Weights of a small transformer language model.
Size: 10 layers, width 512, 8 heads of 64, 46.9M parameters.
MLP neurons of a small language model. Each row is named by its layer, matrix (down: output weights) and neuron, and shows model dimensions 405-500. Each number is 128 + 32 x the weight over its row's rms, rounded and kept within 0 to 255. Numbers have three digits each. A neuron's up and down rows have the sign that makes its largest values positive.
A block is one neuron, or neurons of one layer that tend to fire together. After each block is what it responds to, as a language model described it from the Wikipedia text at the highest values.

L4.down1273:089144069138141088127111236150208124163142177160112109140083141156057226122143081096127116135129072111099174117152138137147069042151126137113126110116135119092129188189131151130117118146127149099120109124205097177086140123131163101166106103159149118145137109115127127109146167116110140109
Passive auxiliary "be" forms

L4.down1331:100099073120131168139111113130177118084147146137108113120185114095097150158149215131134135131146154118148157149167182125095221141094135124124033185138092103081127130108126122150086150088117086145140148115150059148114170121142115090072104137136119087100107130150149176124145162159098105109
Word-final subword pieces

L6.down202:137148093118142106088168153124170087133122142155140133131096067144099127189144134166135143143144125129097186138127113120167075077124066146123158147077081157138131126157066129108110156180148136133134177129148164124142139112132168099128136091097133134116127153175153145144174150147108102138
L6.down285:127119199130145091106117100080101123130118169111154140123141096157103142137118078118140097207101103111089143136158117175129112119154134170123143186127115108159125136114074131222147146142121129106078155104170087102127109087159101179079125096079102090146134134107198139139129106153190137161
L6.down660:126118134091059125126120155126094150131185154133158181113122119135067088127123093166114111083131172104121177160085122159177133101069143144095135111160102138101134148144098087152132151140091064149105145110165126069125171132104169057074173135126128120125107133183121133127163152061115116121
L6.down712:150099125136160140125110116115054140106095175138142125143134142137154068161137096121153149157092088122127129152117139114157142161178125140140092101125115133128102162180013083138105094078097110180168149120175169089106140128122142159051175092151173106127087115110187099130118156072081134112
Years in structured lists

L4.down22:152159148114135079100143143073153118199133165128160132107162122127098126179104099149108101165162059117109111060092120150134093174134168165127132133104140096107148131174139088136110122130120139082122099124161136170156156132194141159122137137138129122125135111096124103102186154093120136084
Four-digit year tokens

L7.down42:129183140126079118139126110114110067128114131105084090113185102006197127086132139148121153080127127120089120081159156129087129161131142200160098116075068140097092134129166101188176115131073140085093114116153082104139136097163049102199178122098139124147105104127136119149130147101122073127
L7.down71:061124135099102123159099180072156118163141091132152140133069094133071157173145139170155070145178186091080167091177110142101136172140162136119129123095091131122101080092118055084058127086137158107100124089113144068131139096104124132086072119123147155172098144153150143129110149159173076148
L7.down838:125177122093079086165162154102135088158149161094134169147155103094068103121150139194169116120063124140119099127075089114098108088167151130069132126138116174107102099106114159173165112167103175102157124145143122172127189096136103126171131105176137107218143136090131136102060185142094154177
L7.down1166:146168180118124114068140037169111115119113161100103140111111146025100102047069160145152084080121134112099142105113149148145111090108146143057128139127073115159169112153113109125114056160123156069158115161137061091093157131081102131122082098120163174139118122047115124112087186134134124121
Name-completing final pieces

L7.down616:195150102110167069123086144099114113178101136186097064131198173148139231095098208130085131110176129170093059159113137117168172185113096151084122151172095110086133094133127126109122182133123117134091109083211146159103127153052123139059113094130140104163145041146197096171109157136076139191
L7.down850:169141105107167113100122174129125060115083065123145080107172083133124116146145113135134155124108089194105131128109132178118137158104154128120162090162134135171127174147143093063107121171142146164115137116146117163166178109140183121153136181133165118125179093150133104080178176121105124093
L7.down1100:139176170143090089116177162140139091113089136122153156115160113118127165097096171143123142147176124131167148079091168131167110114121154199119154185125188160118151168143115133148135102139156139192113152098099085104109159138094136115181132085105077077122114119123143133164167053136095197114
L7.down1137:140149132091086118114155118121172132106085146101093149125128099136165107154115087167169106127101136142108094163126134103122166153124097193125142158110111084136147122156120095166106124176097115113089110099153153145079110150100168092051123093187174119122153200172083120128145165083119115142
Copula after subject

L6.down1075:175134162136103083155154145114124120161149106136150160128123175111199152104057149128130126089071087208150137157177138152064162135134156167128164195078133159160181117066071145120131112134141129103147100074114111122116175135079194098102165145121082099133077108200102145149164154161063089165
L6.down1109:128142111196123076126147090156185120197158126084117159143173115131143141098094121163151128160103102123168165121062118149130130177109116113149173097168114136130043081095104131103166100126162155143093159149168147132131123172101087094138161128152147125115094117130152063116188117136092146142
L6.down1141:145162047156089191169166139155161108122027125134163127092136136187095115146077167128156132200131120120068127124126076117181157099081138094079075138112160173062122124124150066137085148140124111165110151104062136165149040121079168106151128115172134119183093109147127134126147135112102123135
L6.down1226:192094130114117133117111168108111082114106122118103152106142141121061153132142100073145158079168135150045122076161113111140166132142132121147113113137146121097141102199113124093099052149150140131118094098107129143034116098086147112108148124144115143136102112132107133124128114128196126105
Passive-voice auxiliary verbs

L6.down436:105151134094125128110141137100138131164114155137192205085072128057077126123133128071120165071145138097136072188162088154127114072154144166095122124182054211114132111113155095114131117076124118143148107131126126119134129127072097141087149114064133094179136110051163113151084139127112111096
L6.down462:143225144117133122123110194146158132048094078143121124102124056047107090132161132133172171089130138098152072161177200178136142130131127161169139155190125098162135090180132118210078182217163140142147135134143122141115186127151105119171163118171184158113116179038156091146166111145186064139
L6.down511:137153109085140100150141135125116101119178127078146125113116182076105158142174135160153135122159175110155124122132157132095091120128080141171120057183095109141180130127121126133053135113200086146084084068151088111106090111125153129106146168105129115097137115134106145117155116107142135168
L6.down803:121196139114072120127075197104147129145121146118106140111077140071096096206151083122150139120089057133088111182149098137141112117144117160102135126109150208171169046175110151141096137147151077134116155152124131134158115118158114195124130088099154175106126129114150124138119091115136097138
Number completing a name